MLP neurons of a small language model. Each row is named by its layer, matrix (gate and up: input weights; down: output weights) and neuron, and shows model dimensions 0-159. Each number is 500 + 25 x the weight over its row's rms, rounded and kept within 0 to 999. Numbers have three digits each. A neuron's up and down rows have the sign that makes its largest values positive.
A block is one neuron, or neurons of one layer that tend to fire together. After each block is what it responds to, as a language model described it from the Wikipedia text at the highest values.

L6.gate260:530560511491459510550518520462506490507485522521473485496481490521494538455479483533490488472486463521507525491483501517507492540518433528526514488478495538507467518523464500444514471488551446503515481482548521494489532501501505530511511563492493529542488482533520517501463523506513459466496480521535466480442486544468493486497465465510495469532501466462508498457498493476525497505500504501490509474522510501489493490512514471520451490475506490495492480519539456487509502476486482
L6.up260:525485499521480518494477487516516469491479443530456505492484488530462506515499524560493513527520467512478519490482445475519472488478491513517503512533491516457508505507480454537539446476509483536496479507515438507453460526478466453452479490500528506498544500483524464507537509511533486491473514474546497496512535499510505493542516498474517481466487497521462533469462486501502531509484448494508483514522503470499497491475549471498525470509494490477532489489459506506466494496540478
L6.down260:488512488485488524515524487489530483539456495518496510492482500505470524486545493512466520515486517500491529535531508510458502503504455510528486482488477522482528533490478497516498461478525422502513458526538461505506500507534476536498472493498512511507468536515527522542474501511483488517519521507524497505478514547501469489496518514514477454508502484461501498445517460504505510525506536478523497502497524490487541538485459453543478515513497508479506455524562478477554508452523433
L6.gate287:538517506551475529551513513479518464482450543513512524508513488512486497569474490517497505516515458483509541529453511489474558491492570496518520504475489500503457483522513521512541543518481463492505515496496511505468524484499505514505499489498491459530505516507538526498463471489488506525486502506537546476542501495512536496516491501486485471517465522475519574449475492497483490515536487523509514517506507458477543483496456500478527475496512509449491507501526481516525463498517504
L6.up287:541510516507520522484493492490488493447449527474526539496538501527501498540517470519465516500520502508499481512485482523473534462462522512516470498479511495472516469458525490497480525515528511496484537522502509462506476465456489485508557507538466438521516523528544509553476478501508479523511453469521504464521515512506506502455512495550507497495503515530522516475526471503513531463493501531504467429495511538496526474504465498514507451461481478463484515468486499485496495469505515
L6.down287:505531495475486487531465520497496554493488547474466472483522504544492532481471492484530512491519517501501478534470492509534521490446513512515505484492449512537506455471508551512507516485434506500484521480546510439481477474485502488520536518475491504566470489481517474470477448531455506496519482497498509469483520488501515527528484472471493507502482488500511507474498498494507497477501515503515478442501533524481478475524465455476504526481480505490498531454541531515501522448530497
L6.gate299:517542504521487520568450517497525486524491527523456511507483447561488535544481499524515519524490470497515515521498535488507534472523509506522516495481485505517467468495509530472500514544524493504538461498483548493486501473519509485486512489481480503492499462542549502556508471464519515531488512502522510525505515507549495499492541466474559461482491463501504494480547527510481497538492521496483549474492482524530491518502482502477511532521534558474503538508529503501483476502504505
L6.up299:497524506489518515508473467513483567474502478463509449503506484515500468478479528504527504464487498470507470479506513491487584515461497521524508504491511522527537494525443503459507484481541508530527467505546507515503461473467521506530515536497498467514545506503483451501490495490516505486481510501493505532491474455495499509523485480479468470506480532493504544507498484545493521471493528488557493479480517497480509469512458447547500472478535507444463482477490491523477514523514481
L6.down299:496536544507519491530486526478515485509504525523450488491509491516544465532462490505487491499519467461523482535479518506503485528458489488507470507506458526496512486508472508473470514507494524469478489466486520440473518484480483471514497462466535508512539511519505491563480473515482476498524509502501556470487497487493491532510453491471517505463527501527543549467564524499469516545499498495510489470562527519512492494490457465462509503511484490476461475453496521488493512473506473
L6.gate329:519556489529541519528492521501497466480434493544488498507483513509514525485478491517487519557501489491480506482493531494489500523484488525503516509470505473519515454474522569482512499488520465479534481510502516501507530477558486490481568512491502525541463494504518500514507491469497468557536513505550474501511485533509515487531504501510531480519500480456503515480519488539537451505521488498503537483500495457486437528499517528450472504452531477475499540520503521506492505512510495
L6.up329:480519432504511509518468448452512578481518487493498525489529473517501504467488499532480505499503528492544443522491453569508506503462487482511499540470532517491502491486497533471551454512540464524498488481523473504503510462511530524499496520481496478546511498504512485511499485480506480517494541495548556542478528463482483481490501523525520501521499544525482515510494462513467511524516492486525523510522454488496495493483494498519532496503509484467482481450485503474517505544502508
L6.down329:555626545475476511544523477504453467536462497517517519499514486497515515486530495483519460517513491481504500505481532486472535491458474482506518495528413543496527536485482496487480505491500492464474455486495494507465506529507492497495505507505524512513506456465498459478494506507482496514503509493508475495528468501524495507514502456496474504499503418504483503521461502513520485506487514490512482503533470497510512515491474489527505525495491481463508484518531495476463532504499474
Description: Word-initial "pl" fragment. Fires on the word-start piece "pl"/"Pl" that opens a longer word, as in placed, planned, plugin, player, plants, platform. Weaker on other word-opening fragments such as cons, sign, sl.

L2.gate36:521466510508482519488485503486496468475523512525525442481464517534527471478492486487485478488464491469530512524447490454476533513522505548512474488491507517500500528500517479515529476445546479463490469498441523515510475472420517507497515498468517526487563479501562480504463479498492449503483521511512511505495457491472500506522454515516550486509482486508497513494469493470498451488507507517523497483543503500493495472504506477474500471535501504469503474537501492543484512471476514
L2.up36:506500518550518465473494482470501489482534503528478505518517445480499509459498498571534524519487457546538479491492494460487501497534469492514509487567453545521529540512460487494544509500498503521507498455516481493526505509503526479462522523478497513542484504499475494485481484503532552459509506463524491527474527521467520482514524498499490488504513476494501493473506553496433503507541528500515512499458493456491516505502518535490547478496493495444511484507517514535494472514493512
L2.down36:505461486545535484503525497471498489524515458472506478472502497471442519506498444539522487521509464519516468519470540508534535500513514479478455520497453491466505513550511528523458444516512464474515485503532488480469521475503521522499482553564503513519494477480518490502509497507517478493525481523518481501509495518505513484536474471512519475534505513473502491474531490509534456537480485505506488517498543542452499525520490496444461459543497484500511539467494505502489503466510503
L2.gate241:498469486494488458476506531480471530483505486513487512508496477532486498486498535524540496493502488533477523477506515447536474525530517476476486427504497508489542483531519510452522481515513504526547537489544487500493502512489505499480513503486500535500526520504508476490475465521554498476514490484497504497470539485503536544507550515524516515537525512518517485503476505516516458517561505512540472557477520484517513497522546520477514458508519499537537490463514513541533519512548556
L2.up241:531482499508506510520505542507472532489509522553488474508536535494498504512534485474488538475532482511497472471481508480465497537558520455451496457501508528466513478512508499475554483565504478472498491498496506512515531474505514493526503501529496515496478501514496487442541503505471496504453501516503491500522457534493504502475486502488504474490498503478538596501495534555521493488496472487513480544508544472511516447490518529515468473477489530493492481517471494490495536543499498
L2.down241:512559485504492483480473525509543492517528471509532523489502500483470464478528544512490499519497502512483460520495488507502460507510517504525499455551434466501503497492504527495520490539496491482526505503473498540519530515533494527510470497512519535486532503515516502463474481494511516521508483464506461511520445510504479494514515517488526511557431468513489520491515507524495481543528530527487461538488501484522539504498522515504522449509464535542475545530473506508528508534472563
L2.gate253:516513509516498530520457490508496493528469554510537512503500503517463470497508505543552502498498490495505489512491489503496458527514522488484470498485502528502545494521479489451549436532496514507532543458490529486552516518463487534467444498498532530482479510481494533539494489524447512496538497499498529472538478506531516450447453525555521515486482504484496514505489459495501514517554505498534496497520500522495562529534507507473528504529494518492479514501507462492498501494491490
L2.up253:515537516525488459528504505521459486511475561492518493476514472477518497496487535489525476470520540509456484454541536475532490508500481496475462512503509492482488514510481510485475483494545509423492481491519526504489550462538488529483534487509536543485517523475507506540532505515451536481495484495476488506507467470512496499488487528522491534514513459504524514474497493496502488477504518524523533544492493487439510528476467484495501488494485499483514554492456527519525473568465497
L2.down253:513398499542505494523483520509511477512533539556498494493531517463440529503496477477511433505524511499527456462541542499481503454527467482487469479505482506542496462533496531550546492472485500511501540500458554526495495488508510522479491497506515507466533486475536495512507528490512506479507510511519522507448466497504512472502470523528517500509484516508511480521500482509496486495528511508493482496528506535453491465495514542497529502492536522530519508496476516513486502532514504
L2.gate277:530515484505519526522482562497493464512506509541540471528571506529476480503516498538545455479500490527482530526490512496463506529549509447521451501456506464471515495520483530508521452486568506535483501480507514473530511488511496503472488482465497494486552502505499453525487512522509477517475509516488494494521462499502502506506478521529519476540463504537502503494511471513465467510513498495476542502539543507494522533530502488534521508517513458499467527476531497500518459509519491
L2.up277:463514523534509501522513462528453469481475487502509480489493485474472505491476499472511472528522468513474500501490518452523571550467507448462513512543498513466468544512494444517522536539470485496516492492515459497516495509504515499507491462492488493503506471461503485462547480508535474484502519518547505499474548480491552522514509531490504472469507502545492531495477478503506486508524491492538509539517509526529505473487497522465547489499515529514453478515447498481468491501493529
L2.down277:489552454483507477503488487436529482477519508520516493479511473508504473529487485482486488540461478486504493477474538532508543489508491464520452492493552498493457523534516483513541497512496494550547520513510513500478486507529513494538515489459493512482488460543506511503507534467512488492559520526482483481482499496522505515507474515522444481555510484511488458481538466457472478550554504513508490526491502536515506518478484507518483543498518473495491513505481526569498512490527507
Description: Up particle, word pieces. Mainly "up" after a verb or word like right (upon, grew up, drew up, chained up), plus mid-word pieces (sh-ort, de-ath, T-rans) and ISBN 9.

L6.gate138:500502453488496494519510510507475481519527456494519510499535519497500500504500514513500491461507475478465518507440493502507522500498546501468581512475494500539457514498501500460485468535467461519534501490494505475460502528514515509483525481513513514487515476515490512536463482501527450460542468457489468537506480512512526496473480495524475486486518500478524523530543501514479490500536512515533472506464494488504583490460469515485508488495526474480497448534477511568513495512493540
L6.up138:485499457534487512497475463442457517503468474477508513510487508477481486511494496457498416503484485464530510485526517468473494522533527468514477468555510496522497498464513548511465454474515499480484514509529484446490529495480503501466509495491504515528479463473507503471495561499535493495510512527513505475486472544469526487471511528498543473492546499492500534476537506512500499500514479470514489509439478498522429469478498484481490488519455510477508509493520508473485489532495492
L6.down138:514484499484498475486478497506456488510490540477504509515508479509488512510455500479458508489457505507481505557537495545499514502482489485478492495527508493505506495518489501491499490517537521539524464454481519485465541486508500553537455467544484483485532493456502533549466522532485494521521512477530487508510514458442492563479511474493523484481499498494490455501544507487459463532505527509503483474459531546480460508522518498482530497527535498462497486512511563493519547490484504
L6.gate162:520483506512488486492507542514503500565517488510522437474522473517496495511515502475508494553506466515489517513471547537514526505556528529481495506523544482510544524460534504471530525510485499517489464495469509483498512505477496473458455496541521484513525505513480514530519532550499454492481513505505483475531494501508531482510547488490462522485483475495516522508529482503530505551484449487463543503469538460503512452533483515483503485522513538506464454521491481518513523510489536
L6.up162:498487497491495493551502502471500467499513469478539537483495502461526481549539485498495481502525457486475515505500482557528468457534504470488468497498488535511518494523514503476532466540521465502459496504500520454533520509518524526462515525530533592454512499520508484501480497498478512495518493530534500487469485472488500537482523508482503510471477472490476523513458534496516520517496476499534477484490511496520480528477439524529468504436471505490494477523529506453531499486495502
L6.down162:483517543504513489491496476482500487495454496536504487482482472453489457481456482484532487502515470465526461516517502492528485507551487510494518483502559530506513535473485468466524492512503463494447502473485515504464540518546529525494527555479516557475470510495490513507493495511542497510526486516562454506516494505494513514503517522491503529434500463522472494526486514491492488531466484460486504522524508529534494519508489523480451507489495506464549532534497495456536503522520502
L6.gate174:470497495513498501497505516477469489513511495516496490470515496535503518500550555498512479521459432493521502485465502519516520505482499480508485483481524526504479545494461468465485443502466533494523436529481527515488480494450536519520489503538480473540490503463509490501504505450461468499490531475508436465513521481498543508504489516491501495482518509499510495519481493516503500539477468495526486521462523452488453509503479525448492460530461499510513476479529517519535541499450517
L6.up174:496504492509545508491523467510500495513502520569544482457520506485487462501582514473514532511512503529494499474497484515524553514529485535485503513499495497560532510518521464480498471471455516523460522486503502515514519516535510508481496517491516509476524479527497501479516509482447537494464508500483481505466477492481540484497485481458513505520444473497455501494495512490540494531505494419461482487468527486506498496514515545514467514498526464507508529495508458487484551509470521
L6.down174:490490527503469507496539533490471501505506521527532511521505491490493513507476495484452465552551511538500483517492496475545489498467497518494472468508520527475543511503553509524519497541510502516486482475442543494497486517523494447501467530532504520523524523546503485481450505507506499507542492486469505533455471515501473520506511453490531509483487509501494531506517520461475498491481530491514513494488546542569473517471534487485501481487486560499480468521494462472473493459519536
L6.gate412:480482470513502522543545497505496509507500493489480501491522482518513517492530490503505452513515513500508516521520487508471515478456481502496466509532531504512513508486505480497540526526492532491478437467474482473527524550506466530441440486510496549470536472482500500541494564509466481490493515481531491500512492485484519460494491498485547502456456490481567524492465498531534509482495509549520475490483507502483532523487531499508486503495490493521563449478526494475500484485446486
L6.up412:524501502521511458459484519515497501553454471490569514515466474536525520508496465505483469490452461489497508493468519515514486518512521509508497534496498509500526494496471521499499476503489472517478515510556549503536493479503481446493481508536483535473522509473505495494488513523421515527488492460525453483501527441505523457532532513450509510488502508488478493500537493512493489523514520494457503498493531514475495467531511482489495470463475543493472538463466496510473518531469478
L6.down412:493445500499509477505514506519478510539509532473476513517515522491477482514463519492519495495505523542519509484509516518492492501537510522491483493499592493523468467516511493499503508536494526527498520472460494494503514501512500479473508490472496506516525473517502511492541499534511487478521520527468516533445540494488508485532530492500548541555504567480465516605493530484483523541519535471541525502481513504487506472492489491508488555502499565498514504510495500482480502490520518
Description: Word-completing suffix pieces. Final subword pieces that finish a split word, most strongly "ies" in taxobox "Species:" lines, also "ath" in "==Death==", "ite" in "Website", "ed" in "stepped".

L5.gate274:508534502515528521540514510512493517525497495519538518554501439535466438469462499490497477496536494470504541494473483472504486535489502477511521517512505509494492474511515499513471499477473494492483483465541507528531479474505485477508489483471491524520527490542507513541506539520512502495510507515530478483545509491504549543478509465494537494468496492516534514515546465507500511539564550490565543521521508515536487535472515506489471495481485476505490519493498508428539499526490489
L5.up274:534500497522475556585522509522495554471506531510542489493515491558519487485463476511501531503524487498489480484502483458518477497513539536463560502479491503509508470522490522505510542477493499488488518460491518500489471486475502478469453498499474536473466541473490506471476503483502519498529476501479494470513490490474546502501523445496509545509543509488514463491492496472487525530484508524515510489495492520489538451498510494487542469473444494498491552535510535488528502477478497
L5.down274:478531488496476527490475471552518508508511514502516519480451525485504520500497525505466443522514478509477431512526514527510473503539478492501505503481486521520482502550526515508484509492488552463492499508497499441530520477462518475495469541474540543507506520493473527533470477496480553471527525480449510498504509457487509529466534498551478493484532510489506521486473452495519551521544524458513518497473483480489476499459477519486482553521527501498513492518496523508506470510488489
Description: Mid-word subword fragments. Short word pieces in the middle of a word split into several tokens, with more to follow, e.g. Anony-m-ous, Orth-od-ox, disc-over-ed, Christ-m-as.

L2.gate124:482500573519502517492450531479529499509474518512517479526485474507485542531478538507488462498481510526545530533551532516492508539515476493504516483503551476474474501512520510531540444522484485495533465542487462515467477506519474504505482512526481491496514505537512490513478518503482469545524552503504551504510485493530552529484496459498540532503517507533498497474493494484536487514517547493514518555509552515531523488518486559502498479508503519508492492461521520493505500500524484
L2.up124:510499509467491445548466492484493501467515431505504502456534530524514555481492488454499506499501530527478539492459543454464518497496472526515482509522504540490462488528484526493465498518469454537496522517481498491471490493505503533491479511498493477490478482475509450490513497454499505506533486523516487514490509472495522497547508557492488490490504507475452541517452524499549510446545499498493534506541490481502473467464511495484497537524464513503490499524490480493510475486540499
L2.down124:511529546450445495526491541481497507472518505482477489503473510512478563485526530507494480498524505505482470500470466489514492504511456487519510478507489474522468483501467509518516507506481451506518514543491559440524508470491555501500453499485475519522481533496522476503512515505461509475500481510522488551536512520522507478493531521510512507492503489510492519530483444483496550505558535534478518525534520449504525467487544473502501498528529472504491530540477504511489491492551507
L2.gate129:483536517504517485511479489538518561523505510527497478551473488527524490505515515553481490503502560501518511515482548510498505531494519529517506468529491473528516499456521512480476443511482511491502451513524528505506478514497482522501452456475467500472518508501492474516507563528446551503449541484510487527543508495518516468512492494511496523481499515499493457507491486516552469499499514509568556493547485479506515489474491480506485496519525515484513509495489523496524545492457504
L2.up129:487520531506494480518497532486518515474479503525526518543497496524512491493472537544504481517492500508504544528468533562489520554463495536525475507521515486533474501462508488510522489495500472505500507534496505484504458513513509549497432482496508500477487483504535469502523526486494526540502499492510517519519534498513520472551492554497473507462539486509539494507431489511517486505470489466536535499558480481506498465498488518504466506535512508508537501538490481448518544520514553
L2.down129:487483495465527504500463520488511528475478505524512461497517542465498489495457484538490487472488505491512480493483473512535453508469507541498473484496510512511499502530492478542499496486509472455490522541519485463490468474514502494538483521515465523462457476492543526499477481540493522510498554449495511551505497531498503498497501525539503491534498487506521467520472552480512522472543431517528476517523503507515487481471529462530495486536520507493475468592524496497509494499473492
L2.gate439:515480541527495509509475500489471476452463487521458498494480499505478524527522511505542477515484443451498528509480518513516488533549470527478494522522541494489489459517481538470503472534469562500530517493482519503513477530520543510484505524504485455501477516488507513514516498509520473482481509512534515499503532514491507505477512461444549534489492465458481495457456527481543503544537511493513537538490499497511529480503529479512503499512462527485471476490570524478499525510504487
L2.up439:503580492499513444528484549464526483474500461532505512468492526523496491497476476488502537492510535511505506468491529523485468494472506485507507471519481476468511503482504501482478516474447463505523491498568478541449479483472472481507515493460541478531472484516517482511538528461463488482545525518516439485510524496523515512513517513511551495530446512498493550491475482503520498480508496488507527518537540461501506492455484513502470493502500489516484506484502503510492517478509446
L2.down439:502515494505510488497509515495526492494509518509504444498503454520515480472515467524513486499494494480503487546516498455503484486455469511486495466516542495490513499484503532536507490480455489486520492520517505478479509485456506540534484515496550472508507484535462478512550456468514513494530515494529490534505486472514518504492509529519529542552473461448482527533490484464496495467579478499501532535581535481471516513463544488519498496475516495477511507503467461498494519489511458
L2.gate444:482539476502476468466475503462456503452481491471509495523439498545501476486431496506495509504459516481500500544503517526475515522513525515540510481510530490522491437479527503460483463513512539514517488456499476491519463479527490479480515479511561458488527490527517439539512551507501515523489541475557510514493473521486505486517515505509505492500537531487513507523489518516508509513495507533528488488513519463457499459493478536475516512533505512512491500459472488504510494519541483
L2.up444:506485524504469463525522465479478543521501449486525519540486524536502454483470537491542474526466513528515507504481510466465514502469527473498535450507502489474485528529491498491518441516453490479506494479540496483496474506546490485462476451510521511458468455539499490516492527484547554540509523517497511516483478533500491507503506514507495467499501537554482500535500484497526457491504513538517497477514528471500507512496506484468498479507462496501513538521477549475491487547484513
L2.down444:519500485507493488498502536487494484499525484500476515490531565475482496463513510492496501504481514547535487492524504523512499495502502516491516495548468509505521481474479527514517460520455509481492482463464502434494493502540498532522493483517474532466472501498521492509443524500460486536567511516507468487533504555491520502510524517494506499513518448505479502490551535517510482530553490473580491466518525489529470498451503498500456510503505523488488526549458511505461484467498504
Description: Mid-word fragments. Word-piece fragments at the start or middle of split words, strongest in election and filmography tables, e.g. Rep-ubl-ican, Gu-est, Acc-ord-ing, res-cue.

L6.gate93:452481508481501489540497496520510512528541519494543444527472485498549507480452480504518459507487508523494495479495530512511503497495518524527519479466499485471490503475509507529486480542505546536523500447495503534501496465448516507502459505496490507487516525539505481471516552469518460487497504487549504497524520498499459492511497460502489497497530518432515502417490464455505492510509490536478520554475507506546559524521514489462507483504487486487489480523479476510516514507491514
L6.up93:528457467521498528497494499471527469484497519500560465463477465470485496474472507518524526513514522481541503508514499511446483519457480454475524486502507493499508482529519474522542545476478505521464563448518524508533466477472534497507490528490514542513520496484469470515482514519542502510496473545509511499492493484496541547523500478522488474498510512522487517507542500507478490531502490480506528484529504510467514526447517484543505485458497440519455514511520489481460532486519516
L6.down93:503540517511473475492514526446518491472496511503497504526503517431499505477483500504444520471504503516472467534433532492518499516479521501488456533482489504508509523505520511501473506511477477477484512475545503504502474495546501483524488578512518504483483460474499474540488476454532483480525460470488524501470470479507494542506548537498453481487522469507518507446543490479473519469462514487501495495491484507524485569512480461494539515496528504493479538493511484482487514482516504
L6.gate142:458493503467503508506520501457504485533456475488498488505502454505524464529523458468500523486551539524468568517489470479495527492502488450504520491511513493495520494504482495465528498518543499544501477493476477514590540512452494497530464458481526502538502467493506513488481530502472490490481476506510508483465524505499538512477489492475524517487530528510527533472480495485527462531498476522493522509497527540500511522459509490520482488465498495479481505525502490528477553533516446
L6.up142:491492488503503496538499510523536470514466440501505519493499458470519509489466498474498517478499482512489470477524488473458498548514519469498528477507435531481490512497553493464451494495464528516491520493542482508521511491472504477470489547510524533503513465498508495499471523454513515481539479521495474467486493515501481532526543471516464500498501486457521522488554498472523490459467524497501560504453465525457495573508499461473479507492523465472493486498508478523517510488496490
L6.down142:459502513480508497494512441418522445502479473534486503484537507501474498475516467497513485457465538534468510561483505499524522489500507475522513503513485468476513521504477448509492488516542463522450476487507494520475484471519462475547532489485514513491494481439467541557490513485505509532500519508514521496503497548534515508516500538502523496534457530519527495488503457481499507468458490509473507507498510460496474486529503472543468504511510467473502493511521486516491519499514521
L6.gate164:474439505473472531526494487500475470502487510512500505504511492485551482493489498487481489512491474481494473554506480554443501464480498566503490551523522489483492476532480506510515496504503555495512521473514505521532484521486488539418472475478517507530505485479492518511463548553471531504488514504483461497555485496509469501492501475499472512475509490486571479512511508503514490494472445509503518532481508481496512502490448486524467483488507466454478488513548518497484514490507511
L6.up164:465533487484504531513505513540464461464478540508526493538496474498511478480513476501467530503489514512493511506517500465533482460504490491521480481510504475490529497510492581513481521471474518472510557464494490493477470539487526567457505522474513492483494473467490469486490524520542513498484480501505523426497477495480503501511499508487471480507485492506523497559467510506496486518499519470493523463546484521510547555507525533545491518464488544535520515495546493503515519523488512
L6.down164:503474476501544508465517517479539544532490486510531493459510479492507512491509498531512489503501489481561517493480481451500507533475529485496510463512525467527539484498524523510512514498451506511497481532509487551548483475496499534524505512539486497506486514509498487531496474486538456518521455488515476487526490500457500508483525487569527473473557495528501545506520473480494506475492495565495522452492548487540469456535521481530518498528508478523530506483450476511512480511504503
L6.gate278:477474492480490505498456524513539475530491504520453466506487471466520521483471526478532475476538433509489538524473568488511492490526533521552522480520510519470457487508488473488490513521518479554508480497468494524471481496449498525531498508484471481490513472491510504534544473516484522467522477489507503491512478543499495518504442446495507520488523493523494549493506487497509474542497520467523536509538486461499522510525515458511536477497511509475522486514519461524496487526538479
L6.up278:473563526522528501537542503531499473483487565514539542472454508490475523488448479482487511502474512448531472544482507492493514477490477471491542488544513527469501540511487465518511507507511526499485520571510512532515503505505471510489478503517436483507498515492533474539508527504484477493482515469491521459538495495507504481493474471503526470474472511503508474518467519477531492506545491479485523533495504510481532553505472492494517497493506436514515476479479494524487508519504458
L6.down278:488495484463501519494541477524480548522505492527482512513483515493504516478506434510492527509521503492476504462511500510539500514522535570513530452527509554456517452527508524543487522497473533514496520478481496515490490511487502503466501540484518489522474541524472495441516496477506496496496522537492496483510512497541459520486501516536504484471523494507457503502468492458534495488524495518502512551508511473492566483473501557506495525477494424473490483481489504491521506472461477
Description: Word continuation after stubs. Second word pieces after a stub that looks like a word (is-sue, with-drew, build-ing, la-unched), plus the article a/an after is/was in definitions.

L2.gate131:497495480482519470478522472470529465514477517505515503477502542485466505463539472521501507539526491471505494511480473542466502506519500493496490493523526548489486468511534496491496481514462461535475461486522450504484515482501491503530509510456527453494517504474514495526493505531484504467457504483475489487544510480495508526448517490463498483474533491494486512457474487542513477503552512553557503539516508442467531523486506515526504468531479493484516487514444451510514464528501536
L2.up131:513487496509541478527521493489504495441533489518496516513483498456482496499493497525482511475507492517487538520538492518486484502461509498532501526497510522454532487498515473506481518524467468461499418485478519491506553527488485485491506484488566544525496548499482473494485501535473503482474501502513437498458549522508489476519472532500538475473528494475462501522450502504492506515467467498537520509460482440479514508460479509455474493501506521453474472525513479501504485497527496
L2.down131:530561506508468488523513496479518449489511498494503492489500548536443488482482520499505492507519515468505503511512506488497462513519492461518491501464550513517486488502521500538492492439540494492523562468515465468488528517503486459517495505490493483513479463510516522507515471511496442525503509527517523488511502489515527509463495527474510498519500594463486481492480493461543455522516477533528507474500535481481489538502476522513476495477495458531528462462468466458510510509484502
L2.gate259:476514499548515492495484485479495484501500458491537500511505478541532492495528462516525506522502519490485479526481498534484464521583500512466542522512488523517555550491534520460494464531483479498491494480514454486517535514495471511483440503521497504484531481555482507474533512523493496512491522542502507456512493499503482496485514497493513519473526511515545501496525498481538510504504548470428477539474500467495533506511510478541462479557523482489515513501517475512498519470546503
L2.up259:550463486489497525511508493522515468492506485504482468488515476486523487523487487482555515496496511524515503470472463532520484483470516463505515518473526533483531496459514477508489465487471499545488537507505482481522490489491478460448485519490519504511501506492471521476488461470579482521492498486484507513465487485520477546491502511491546472499444514491418543494497508509510571534504540486504536507464456508526493524487510478507503488493539498473477516475533492507477494452518529
L2.down259:508542508520505443514522491499514488470504481511498501507494513500495468436546525496509556462516495477498523501482484502498474537507511519490549501500543504499490488456514474456475506496513483511513534537526483466505497487454528484514533539476499454480496532518459519494490500520539553541539491487503515487483470520480500497512496499512483569464502548496505526477491528484512477520510503486476489484459503491523498565491468464491504513512470436471494506469458472526522532528515511
L2.gate333:499481492487509521527498449500472503521463477519542521462547507483506486545446439483561455532519467538501508539468485507481480546488492522526464544502510538507504517529518549460529479518499445543513523501510495466498521519468467481451511516487529485500507498529488498537517488478484490516515512510494477479485491512505549519480515531496522495479487499523484503509457490505519497523508536540496516538497474506550539526491474491487484524485500474518505503519452497485482469509529482
L2.up333:485512545430464536523496481496550547442509487488491531489501469492491495528511514527495475497479488507528456488518537553476540491482492481497516466532491485485505465421479522490514516450534497513532538524512442475498530512533482487519486509527502494479507481482506513494502497474492524482514534528532475529484484542515484507541506461460469522497513511505469485513497481486558513484547472533511516458486499487511502477492505516498495483540481493513497481505531530480468489518515527
L2.down333:482518529537457466539504519500524516466501518496509499497498538512491500508523521487505510472481492531541530518463522483561523483499467487529557528487457522528488534456474523530476491509502503495508475499460498469555491477536482529488488508545498469556543480514536482512473489477508505504473491512494508496521495531523546485465482494526500522449434521500508496465516490486494567506463463478527488484528489482519517477520501469480508492520478487495461497536547475493510519487485495
L2.gate432:508456501457455533510508466465532490546477491505569543499490510511502472498541505501494524501521486516505457495529468521496503509534526501502506495493505471514491509486502498498483505542463498484531490540525502486527487541480483522513516513510521514484513506497472537534488482520510481526536551514500532432464449522504476504460500482501529508505495511533464477483513504482540519527524553482472544479511494503490497503527493484523450516512490465422515509483536472450496465494516502
L2.up432:521477507532514546474468493498519507521510486515533511508461484478475500508461498523505483516531508542485526525502503469477526510509533505541502438488530503510512540482485512468479447538481485494480472513512522519474446516463456514534444489478516514514542493489492508544513511453529474538530518509545519504489511542534505447495523538471507519503466544490511494494520515493519487526523513512524542460494547541503557509502515463509519477499491472485485468497507464485500481485512503
L2.down432:517444492515471483476510488499498504512494491461508495460472498530459485462530515478518544525491513505518474529541526475516475481522513464499518510489482508526469531486504460471455511543476441493494521505534477512504494482499473495528529524493519489472479520483500499506471484525485495548500515470495477472460497543487465495445505479478493524476477633504490532470498497477512528472505535534487498506503504518495483542501490501511476527502490486493525462487501494511505487517507466
Description: Token " a". The token " a" after verbs and prepositions, usually the article (became a, through a) but also word starts like axle, awarding.